Weights of a small transformer language model.
Size: 11 layers, 4 heads of 128, MLP 1536 squared ReLU.
Architecture: RMSNorm before each block, rotary positions, untied embeddings, attention and MLP in parallel, capped logits.
MLP neurons of a small language model. Each row is named by its layer, matrix (up: input weights) and neuron, and shows model dimensions 202-329. Each number is 50 + 15 x the weight over its row's rms, rounded and kept within 0 to 99.
A block is one neuron, or neurons of one layer that tend to fire together. Before each block is what it responds to, as a language model described it from the Wikipedia text at the highest values.

Description: Clause-opening before subject. Words ending a lead-in where a new clause's subject comes next: complementizer that (insists that, announced that), for before an infinitive subject, commas after introductory phrases.
L7.up40:63 55 55 48 31 67 44 70 34 73 48 85 41 53 42 65 54 54 25 44 44 47 74 25 34 58 67 72 56 41 48 45 57 44 49 23 10 60 41 83 64 37 22 38 37 42 35 35 54 33 33 53 58 34 36 51 47 50 34 29 27 62 46 77 54 25 43 64 61 52 38 74 17 20 51 23 22 47 58 37 63 45 51 30 74 45 51 59 27 55 39 47 74 58 50 53 65 55 65 35 44 54 28 33 77 22 13 60 57 41 48 60 33 69 43 63 39 21 48 76 85 21 49 47 43 72 39 49
L7.up89:63 56 58 44 31 45 59 45 51 98 22 62 53 69 33 54 78 46 18 35 64 35 55 35 56 55 62 50 31 37 50 16 56 34 22 39 43 31 34 51 57 45 43 55 34 18 64 64 48 42 08 27 23 49 39 64 42 62 44 53 36 53 65 58 50 43 56 65 43 51 20 36 50 55 41 28 47 88 32 49 72 50 72 53 53 76 66 56 44 46 41 40 40 64 74 45 58 79 57 50 52 33 49 54 70 42 52 31 69 42 50 72 45 50 50 50 58 53 10 42 61 32 55 29 81 70 33 75
L7.up323:43 57 27 48 42 45 52 60 50 46 43 66 45 71 59 30 70 56 25 46 69 44 60 30 63 73 72 52 44 46 58 57 57 66 73 44 51 35 41 56 50 40 17 28 30 28 12 76 68 63 41 32 63 28 34 44 55 10 55 49 49 48 54 61 57 55 50 20 66 49 21 62 44 21 20 55 47 50 43 40 40 41 28 37 65 52 43 54 50 54 40 67 91 42 66 31 31 42 64 37 71 43 47 35 58 89 40 57 42 62 58 27 45 70 58 56 58 37 40 71 53 52 40 38 61 78 39 67
L7.up324:39 54 44 52 49 60 43 27 40 65 46 83 38 58 39 55 57 38 56 53 89 33 63 49 54 78 53 83 41 62 54 40 44 41 58 36 47 12 39 46 66 43 24 50 20 15 69 26 34 68 48 28 80 47 60 62 58 07 58 30 54 55 36 24 51 40 53 66 38 52 52 71 30 54 67 55 59 54 56 75 58 47 44 45 45 51 67 59 20 61 66 61 48 11 52 51 52 60 33 61 55 55 49 29 59 82 57 71 58 71 73 63 31 69 58 49 69 75 26 65 60 69 26 35 56 84 50 57
L7.up476:52 49 47 47 30 38 40 42 91 44 18 36 66 56 55 71 57 30 48 61 73 67 56 45 52 49 61 36 50 78 63 40 53 82 52 33 50 53 31 39 74 50 54 41 42 33 58 49 43 21 45 41 52 44 64 49 48 79 23 49 48 37 58 50 55 54 66 48 56 43 60 57 50 51 60 48 25 52 63 57 70 52 83 53 69 17 69 61 52 41 22 67 50 72 68 39 51 61 56 33 52 28 46 32 39 61 64 32 36 34 53 51 46 50 51 87 58 52 24 59 36 45 36 49 41 68 36 42
L7.up662:38 57 50 43 68 72 52 46 51 76 50 75 62 40 51 41 53 53 34 39 76 53 60 63 61 57 67 47 52 39 68 35 48 55 67 50 36 52 41 40 58 60 29 46 42 08 24 41 60 37 42 57 34 33 63 72 46 23 41 36 71 63 58 47 55 52 67 56 68 43 19 58 60 43 59 63 46 54 49 62 67 70 33 38 67 57 50 56 61 61 50 53 58 55 49 65 37 62 71 48 65 45 65 67 55 32 74 46 41 44 68 57 53 53 60 60 43 53 45 70 65 52 29 21 39 37 41 48
L7.up867:43 43 23 37 55 19 70 57 44 88 49 47 26 52 53 46 42 33 45 51 76 15 59 63 67 56 65 53 57 44 62 47 60 75 54 73 77 42 62 41 39 67 00 41 56 43 23 53 84 56 25 67 45 36 43 59 05 36 64 48 22 63 35 32 72 32 59 33 77 57 29 61 41 33 43 35 48 55 51 59 53 47 45 66 54 47 61 66 56 55 57 25 57 47 64 77 79 47 65 44 64 47 48 63 67 73 50 59 04 57 43 70 53 68 42 33 38 49 39 71 67 71 51 59 50 61 63 63
L7.up993:50 54 53 34 44 54 57 40 66 88 39 78 59 59 60 49 42 61 20 33 38 13 75 48 45 53 82 55 72 70 56 37 45 23 42 56 55 30 09 81 34 43 30 42 66 16 59 66 50 45 54 29 55 52 59 55 48 53 44 44 49 25 43 57 47 44 50 62 59 29 52 43 53 33 37 71 44 53 50 56 58 50 39 52 71 76 52 51 50 50 50 80 60 62 54 47 69 65 88 27 69 53 20 31 89 70 54 54 64 59 43 74 67 61 37 65 54 61 49 66 65 46 59 36 39 89 54 61

Description: Complement-clause openers. Words just before a stated goal, claim or wish, such as that after confirmed/hope, is after purpose/objective, and wanted, needed, able before to.
L8.up297:62 57 36 44 40 24 25 56 60 54 50 58 63 54 47 73 51 55 36 41 88 62 44 58 56 54 60 56 55 42 52 43 36 35 47 52 34 34 35 66 08 73 17 52 56 56 54 30 78 45 70 36 41 40 34 70 48 25 32 34 26 45 47 48 46 59 53 51 46 42 56 51 43 15 59 58 43 74 60 72 48 44 44 56 37 55 48 43 60 62 22 31 40 33 42 70 59 69 46 58 41 60 40 23 49 53 51 65 41 69 50 29 49 62 68 60 67 41 34 49 82 48 42 55 49 57 32 49
L8.up825:67 51 34 37 38 41 66 38 42 69 35 81 40 64 76 55 48 71 46 38 64 55 64 57 56 79 67 45 55 31 43 16 31 41 39 09 44 45 35 37 50 60 14 68 41 20 21 63 49 50 67 18 58 57 45 43 38 22 26 40 54 13 60 49 76 51 57 42 49 79 28 35 54 44 42 37 52 56 30 93 59 24 45 64 62 62 62 63 45 65 66 78 74 52 75 41 61 58 60 44 54 64 23 30 56 76 61 49 49 71 43 45 71 52 67 66 51 39 48 51 71 50 51 35 60 32 59 43
L8.up1386:52 56 41 60 54 18 51 57 63 54 38 58 46 55 62 67 71 46 43 46 44 33 44 16 58 39 49 65 57 39 47 53 60 32 45 27 58 45 45 48 56 75 20 37 60 30 42 63 46 49 35 48 45 52 35 41 27 30 49 50 48 51 55 46 85 31 65 45 54 43 51 61 48 51 79 53 50 78 48 71 54 47 52 38 66 57 65 50 26 61 78 63 40 26 59 85 60 61 77 43 39 45 46 25 79 73 68 50 26 52 39 87 24 65 50 49 52 56 25 47 51 25 48 40 56 73 53 53
L8.up1493:40 55 46 44 51 41 60 31 38 80 45 82 58 71 44 77 61 35 34 50 52 47 44 34 47 45 54 52 57 56 77 51 43 58 38 23 55 43 54 45 49 52 28 35 49 34 59 52 39 43 57 40 57 47 74 49 32 32 32 55 57 73 60 55 52 40 53 40 50 66 60 52 48 29 62 74 49 44 24 55 73 28 30 36 55 56 62 56 06 67 58 66 49 50 39 60 35 36 62 44 60 85 53 52 67 63 68 69 45 58 25 58 58 62 58 67 48 53 18 55 61 37 31 52 72 74 45 80

Description: Field separators in tables. Delimiters like " (", " |", ";" or ":" right after a year, number or label in tables and lists, e.g. 1976 (30th), | 4 |, Party |.
L2.up54:63 55 58 75 53 62 11 67 78 45 54 53 51 52 69 59 50 67 35 56 50 37 16 59 50 47 51 46 46 68 59 37 42 56 36 39 54 44 58 48 29 60 27 24 58 69 64 40 30 29 42 53 60 53 46 39 72 56 45 48 20 66 43 36 45 75 43 27 52 24 61 29 45 54 69 54 33 46 48 46 49 67 21 65 78 68 35 68 40 49 41 66 46 55 45 64 69 47 91 87 73 68 40 33 49 70 63 79 50 81 08 56 29 34 35 06 28 52 45 65 79 50 65 66 56 50 54 89
L2.up943:50 57 41 59 74 31 35 68 68 42 55 50 40 54 74 68 28 36 62 80 77 32 51 58 44 58 39 36 44 59 51 38 57 50 59 45 46 47 48 53 40 51 23 37 53 59 60 45 37 47 40 48 54 40 34 50 29 62 39 40 39 42 39 38 49 45 61 36 63 43 41 69 48 44 47 60 54 37 44 49 45 40 81 56 53 37 31 72 20 34 51 54 45 35 48 63 78 20 49 62 69 46 27 22 54 68 63 88 61 77 03 52 20 37 47 48 54 20 59 75 88 70 62 53 32 68 50 90

Description: Infinitive to and modals. The word to, and modals like can, would, will, may, that come right before a verb, especially be, as in "found the film to be", "can be found".
L8.up407:48 64 55 31 94 31 47 32 24 37 55 41 48 66 52 42 60 41 38 24 26 49 78 43 39 58 44 64 32 47 69 58 42 67 52 45 50 36 45 37 63 75 44 37 55 43 47 52 37 76 53 34 33 58 58 62 55 32 61 48 68 47 35 21 83 41 52 61 63 57 34 44 38 50 53 37 34 34 36 95 46 37 51 54 36 79 67 75 59 53 25 54 59 49 50 79 55 64 66 40 67 72 28 27 51 41 30 77 64 42 34 47 34 85 43 76 32 52 39 59 72 47 43 55 63 56 31 44
L8.up523:46 56 69 51 43 52 53 74 72 70 75 50 55 54 60 49 41 16 53 48 47 47 65 57 51 32 44 12 73 66 30 78 43 32 49 54 47 69 68 55 61 47 45 38 53 22 29 48 27 49 41 44 61 55 45 56 67 30 74 35 46 30 17 44 63 39 72 44 43 30 69 61 35 48 66 50 51 38 32 78 34 43 69 68 65 63 77 43 49 25 43 24 42 82 66 31 50 58 62 39 50 67 67 45 72 53 30 39 60 56 13 66 52 89 39 59 42 68 40 71 69 44 55 37 54 51 35 54
L8.up592:56 71 59 42 53 48 43 37 69 76 38 64 51 75 44 41 29 42 38 37 64 39 48 40 64 18 43 39 57 63 39 45 68 53 61 53 32 40 30 60 78 71 11 77 71 30 49 53 43 52 55 43 78 32 49 67 68 46 64 50 28 47 36 45 56 31 74 26 49 44 51 49 07 68 55 62 35 46 29 29 46 44 30 52 77 71 60 45 35 42 35 50 59 37 62 40 53 59 53 43 35 49 51 41 35 22 50 57 59 57 42 65 47 75 41 65 56 41 49 45 63 62 51 25 51 71 50 23
L8.up854:36 56 52 85 70 75 47 62 50 45 39 28 40 53 73 46 53 37 57 58 55 36 38 37 38 68 69 41 52 44 40 65 26 46 44 84 11 23 23 58 58 49 29 36 30 31 55 27 53 44 55 47 46 15 40 56 26 42 48 48 57 40 38 38 34 75 76 37 61 34 38 61 31 48 30 23 49 53 46 38 55 56 46 50 51 39 73 33 53 33 46 31 45 42 53 51 34 57 55 49 62 41 53 50 57 46 36 60 53 58 54 58 10 39 45 48 26 34 56 64 62 59 65 27 60 50 10 49

Description: Verb after infinitive "to". Verbs right after infinitival "to" or modals, especially "have" (to have, would allow, would remain), plus "been" after have/had and mid-word pieces.
L2.up1356:41 50 51 17 69 35 50 61 20 71 51 91 47 23 70 53 28 51 38 40 44 36 58 51 65 32 58 45 41 58 43 58 43 25 71 42 63 23 33 60 33 79 34 33 23 27 30 30 69 43 41 26 48 42 60 53 49 16 55 51 70 48 47 64 72 63 49 60 70 53 60 74 44 44 59 91 43 60 10 70 15 48 34 35 62 40 70 41 19 48 35 24 94 64 46 32 39 38 38 28 46 62 79 28 51 72 59 61 50 39 53 61 50 29 50 52 67 37 34 69 74 39 60 30 31 19 44 45
L2.up1457:22 49 40 43 50 31 17 53 26 72 42 77 37 36 49 59 51 55 47 35 75 52 53 56 75 54 66 59 46 99 52 44 49 39 53 26 63 38 37 57 27 70 45 47 47 35 67 38 38 73 42 39 38 36 48 44 49 40 45 28 78 28 50 57 48 62 41 55 48 76 57 62 24 37 58 44 58 68 00 74 44 45 62 41 31 51 82 54 31 55 56 50 59 43 41 27 27 15 43 44 53 92 70 54 64 54 51 65 36 41 44 59 67 64 91 59 58 64 39 50 38 60 56 00 61 56 73 49

Description: End of a name. Punctuation or the final word piece right after a person's full name, such as a comma, an opening parenthesis, or a table pipe (Silber,, Short (, Edstr-om).
L7.up138:17 51 34 44 67 42 12 36 59 36 55 49 63 54 50 56 46 45 36 20 38 72 43 55 56 55 68 47 55 54 68 81 64 37 46 60 83 51 48 54 48 92 12 47 08 31 50 27 63 51 55 31 58 46 37 45 33 54 35 14 37 60 48 72 37 67 63 36 62 51 62 51 38 24 50 45 51 45 41 35 29 59 62 51 47 47 59 86 62 33 52 68 64 58 54 46 49 33 74 34 65 44 21 56 80 30 46 37 38 55 34 43 46 59 69 73 50 32 43 47 60 36 37 49 51 52 38 41
L7.up247:38 47 49 54 65 46 51 56 56 38 74 61 50 57 38 56 35 38 43 41 40 31 46 50 35 53 76 54 48 33 56 59 53 53 36 72 63 38 41 60 39 39 16 56 23 23 60 24 69 54 79 34 43 30 60 43 64 53 51 50 49 55 61 46 39 27 55 44 53 22 41 64 35 45 51 50 46 35 40 55 37 46 59 44 69 68 46 72 51 54 38 63 62 30 48 61 56 35 67 30 59 51 54 41 56 52 35 65 56 54 51 38 42 54 17 66 41 22 53 53 58 77 74 46 40 80 24 59
L7.up380:23 54 37 37 64 57 31 29 59 59 48 63 54 44 50 61 32 38 51 29 70 53 46 47 38 51 57 78 74 33 47 61 49 52 50 57 58 54 50 70 37 99 52 67 19 51 54 17 73 63 51 40 66 50 54 55 72 40 61 29 55 50 63 41 51 58 69 54 61 36 49 69 26 61 49 58 65 50 45 61 58 52 29 61 54 55 72 28 71 44 60 64 62 26 45 68 54 31 30 69 70 65 43 86 59 55 63 65 44 44 31 37 50 66 58 50 73 33 57 56 35 46 33 47 56 65 41 58
L7.up455:28 43 56 39 62 49 00 15 47 59 54 63 50 38 32 43 47 48 17 50 21 43 61 61 50 54 41 82 40 53 69 65 38 45 78 49 32 63 39 45 25 66 48 44 08 32 68 44 73 45 76 50 20 37 54 71 57 36 47 33 45 44 53 50 27 33 65 63 52 29 33 41 49 76 37 45 70 46 19 58 46 76 42 51 52 33 67 68 56 33 58 44 53 66 52 45 39 54 80 38 61 42 49 45 36 63 52 47 54 37 45 38 30 68 42 37 43 53 35 66 43 69 63 34 77 71 44 54
L7.up962:11 51 11 34 49 45 34 48 74 39 50 73 63 68 53 58 53 66 54 40 74 63 39 49 51 32 88 76 73 60 39 57 67 36 27 63 41 28 25 33 63 73 45 67 51 57 66 33 79 65 40 48 40 30 49 44 40 40 62 52 54 56 61 27 43 59 66 25 67 21 64 69 16 55 61 28 47 35 51 65 53 75 51 67 63 42 43 49 65 65 49 59 61 34 30 56 65 40 33 48 55 56 24 76 35 54 30 51 48 64 56 69 31 57 24 64 54 40 52 72 39 37 60 59 59 62 38 78
L7.up1271:27 57 46 60 77 51 51 39 81 39 35 52 65 56 56 65 48 40 58 43 51 71 63 24 31 41 75 59 54 53 53 69 52 53 39 59 42 45 26 49 54 68 41 42 42 37 70 36 34 61 62 34 54 22 43 50 15 39 70 17 40 72 73 48 39 28 63 43 67 52 81 71 56 56 38 61 33 57 48 29 50 74 60 52 38 81 59 46 51 42 51 60 48 53 40 76 81 26 65 49 42 37 32 26 42 45 37 55 47 44 44 48 48 63 32 51 44 62 41 78 47 30 70 41 55 64 08 61
L7.up1379:70 50 63 36 57 51 35 29 64 40 31 60 38 63 69 61 61 61 19 26 11 39 71 57 45 31 69 66 51 32 48 62 58 47 39 62 67 51 39 33 44 52 52 35 41 56 71 43 60 39 70 63 52 51 39 65 32 74 38 49 68 66 39 47 60 56 57 45 59 43 46 63 44 63 58 47 74 42 42 38 09 73 66 50 27 50 48 41 53 54 41 77 55 36 30 67 84 37 36 30 55 42 06 74 42 46 50 59 68 46 45 44 61 65 35 58 61 65 69 44 39 52 13 42 70 59 31 64
L7.up1475:31 48 41 54 91 82 44 47 73 46 59 60 55 51 57 70 59 41 48 58 50 49 49 24 56 57 71 25 46 57 85 69 32 62 37 52 55 58 41 66 63 84 46 43 26 50 65 28 66 49 30 24 15 31 37 51 48 55 36 33 45 73 54 40 40 61 60 27 47 47 66 76 62 22 59 50 42 44 44 50 16 56 51 60 57 26 46 11 31 20 16 78 50 61 70 69 33 10 37 45 73 39 46 38 45 47 73 42 44 62 37 52 56 70 42 72 52 57 40 41 47 56 55 54 43 65 10 81

Description: Quote function-word continuations. Mostly function words or second word-pieces right after an auxiliary or word start, especially inside quotations: "wouldn't have", "like to", "so-me".
L7.up27:39 58 65 59 60 59 37 84 48 54 59 48 46 39 54 41 32 65 48 45 54 41 61 58 36 52 39 50 65 67 30 39 52 47 56 35 40 27 35 50 54 78 51 48 53 21 54 34 74 33 28 44 43 52 39 34 60 34 70 21 48 70 44 58 63 31 48 56 43 52 50 50 64 33 42 56 64 33 40 61 44 27 62 49 49 47 49 38 49 37 28 47 59 43 66 61 33 70 66 41 62 32 60 39 49 61 54 75 80 54 42 48 47 75 60 42 48 64 63 45 72 36 75 61 62 28 56 54
L7.up257:46 58 40 29 63 49 44 41 77 73 59 59 61 66 93 55 48 55 63 38 64 51 39 73 41 48 35 48 64 52 38 49 38 41 60 35 46 55 27 91 61 72 31 53 67 54 60 29 51 43 46 37 58 25 55 43 43 48 16 25 19 49 47 42 58 42 56 40 55 31 47 53 38 72 40 51 56 54 42 62 24 39 66 66 49 68 57 53 61 27 23 55 66 44 52 60 68 49 48 46 38 63 38 52 54 53 40 49 32 79 47 44 43 72 41 61 46 64 66 81 83 82 54 31 67 66 34 55
L7.up389:36 85 19 35 38 41 57 40 48 41 59 76 41 49 44 70 34 61 55 53 66 34 54 43 62 62 78 59 38 41 58 54 48 64 46 64 54 67 32 52 43 51 67 64 45 15 33 42 38 14 41 49 51 49 18 42 43 37 61 39 40 60 56 75 63 78 73 51 65 49 56 62 27 66 25 64 41 55 27 35 56 47 43 51 50 77 77 51 70 28 66 45 66 33 38 80 74 48 56 30 37 44 38 49 52 57 24 42 43 46 45 36 67 61 48 41 44 47 70 67 48 55 58 57 71 70 15 50
L7.up650:40 68 50 39 17 31 73 69 54 50 48 71 78 66 55 38 26 87 39 27 63 09 51 43 32 55 69 37 54 66 70 65 66 95 44 20 57 21 50 34 47 44 44 40 44 51 61 21 62 88 23 41 64 56 54 43 64 53 31 27 39 68 34 55 58 51 62 36 61 38 38 72 59 69 32 37 45 42 28 57 43 59 43 67 75 33 63 57 52 44 42 80 94 65 62 66 36 44 71 36 56 42 27 46 51 44 54 69 55 63 52 73 54 38 35 37 78 54 41 85 54 48 53 58 73 74 31 59
L7.up653:53 71 38 72 61 67 41 52 51 39 70 67 59 37 47 48 55 50 86 00 76 17 52 52 36 72 48 61 25 49 63 75 52 46 45 49 43 59 48 66 71 39 34 42 35 57 48 46 62 78 28 25 46 54 50 69 48 14 36 55 45 56 52 56 53 31 56 29 55 41 39 46 44 39 53 42 19 64 28 67 53 23 52 21 43 62 63 43 64 15 47 71 74 51 37 62 27 50 50 26 33 35 34 26 59 36 44 88 71 68 45 67 71 76 39 39 49 57 52 75 51 45 19 44 26 67 61 54
L7.up696:70 58 59 50 55 64 28 56 55 68 67 39 53 56 56 35 59 65 56 49 45 38 54 36 39 65 60 61 38 25 70 62 47 45 72 43 44 43 47 71 32 50 64 33 22 43 31 54 39 70 19 80 49 56 47 43 41 41 51 29 23 69 49 43 63 45 57 44 67 59 53 49 24 33 70 45 41 56 56 56 59 23 64 66 54 59 62 59 60 49 38 69 62 73 63 67 54 31 81 38 57 45 48 64 75 35 47 53 51 71 54 67 47 62 43 52 77 58 57 78 29 58 55 47 34 71 36 63
L7.up736:34 53 40 63 52 61 58 44 45 51 68 62 45 61 61 76 41 55 44 33 64 50 59 63 47 38 67 37 61 53 29 46 60 73 42 41 59 74 44 61 67 49 50 70 62 42 64 12 60 37 59 51 48 51 14 29 45 47 47 53 21 57 36 27 59 49 58 54 59 42 50 29 56 44 21 22 49 40 60 71 54 47 58 44 55 42 49 46 62 46 66 79 51 55 80 60 49 46 65 54 65 48 56 74 22 54 43 57 56 52 62 41 56 74 58 54 23 62 34 59 60 35 48 42 51 46 31 74
L7.up1507:19 52 55 49 52 29 38 50 27 87 15 63 67 37 37 21 12 56 25 17 72 54 64 57 44 42 56 49 50 49 35 61 37 36 73 49 76 33 53 48 63 53 34 59 57 14 49 69 28 40 11 15 66 43 50 53 37 24 38 23 54 25 62 37 84 80 50 59 66 20 64 35 62 47 45 25 36 62 37 41 42 42 63 67 56 59 56 59 49 40 39 84 67 66 49 40 45 54 67 52 50 52 28 59 37 57 49 62 77 84 37 53 54 44 42 57 57 49 59 74 56 58 55 48 38 65 66 59

Description: Clause-introducing boundaries. Tokens that open a main or content clause: "that" after verbs like found, said, revealed, and commas after openers like However, As of 2012.
L2.up8:65 72 23 64 19 38 30 47 71 66 45 53 63 66 59 51 58 56 46 42 47 46 60 46 34 20 42 57 51 70 54 83 35 63 35 29 45 57 27 55 61 53 54 43 41 56 60 53 51 48 61 49 65 36 66 47 53 42 47 27 73 69 40 54 47 56 56 52 73 62 57 29 48 43 49 41 43 41 43 47 54 26 40 43 64 61 52 50 35 65 79 47 60 66 54 54 52 49 59 41 66 53 42 65 52 81 45 43 08 49 50 45 36 62 55 46 55 44 43 93 45 49 59 49 50 46 57 46
L2.up1159:57 53 46 51 37 38 46 54 49 92 52 70 55 43 43 65 60 69 48 44 45 45 48 37 41 47 64 59 37 48 64 25 41 51 67 42 19 70 22 54 55 49 34 39 43 32 53 40 51 37 52 61 76 28 51 24 78 23 44 28 26 33 47 42 49 67 54 50 54 39 48 29 43 36 33 29 28 32 45 67 46 33 41 46 57 59 41 61 39 68 57 60 75 40 52 37 74 52 89 68 83 63 36 52 60 51 42 65 47 38 49 48 40 64 47 39 48 53 42 48 53 32 75 41 32 38 35 24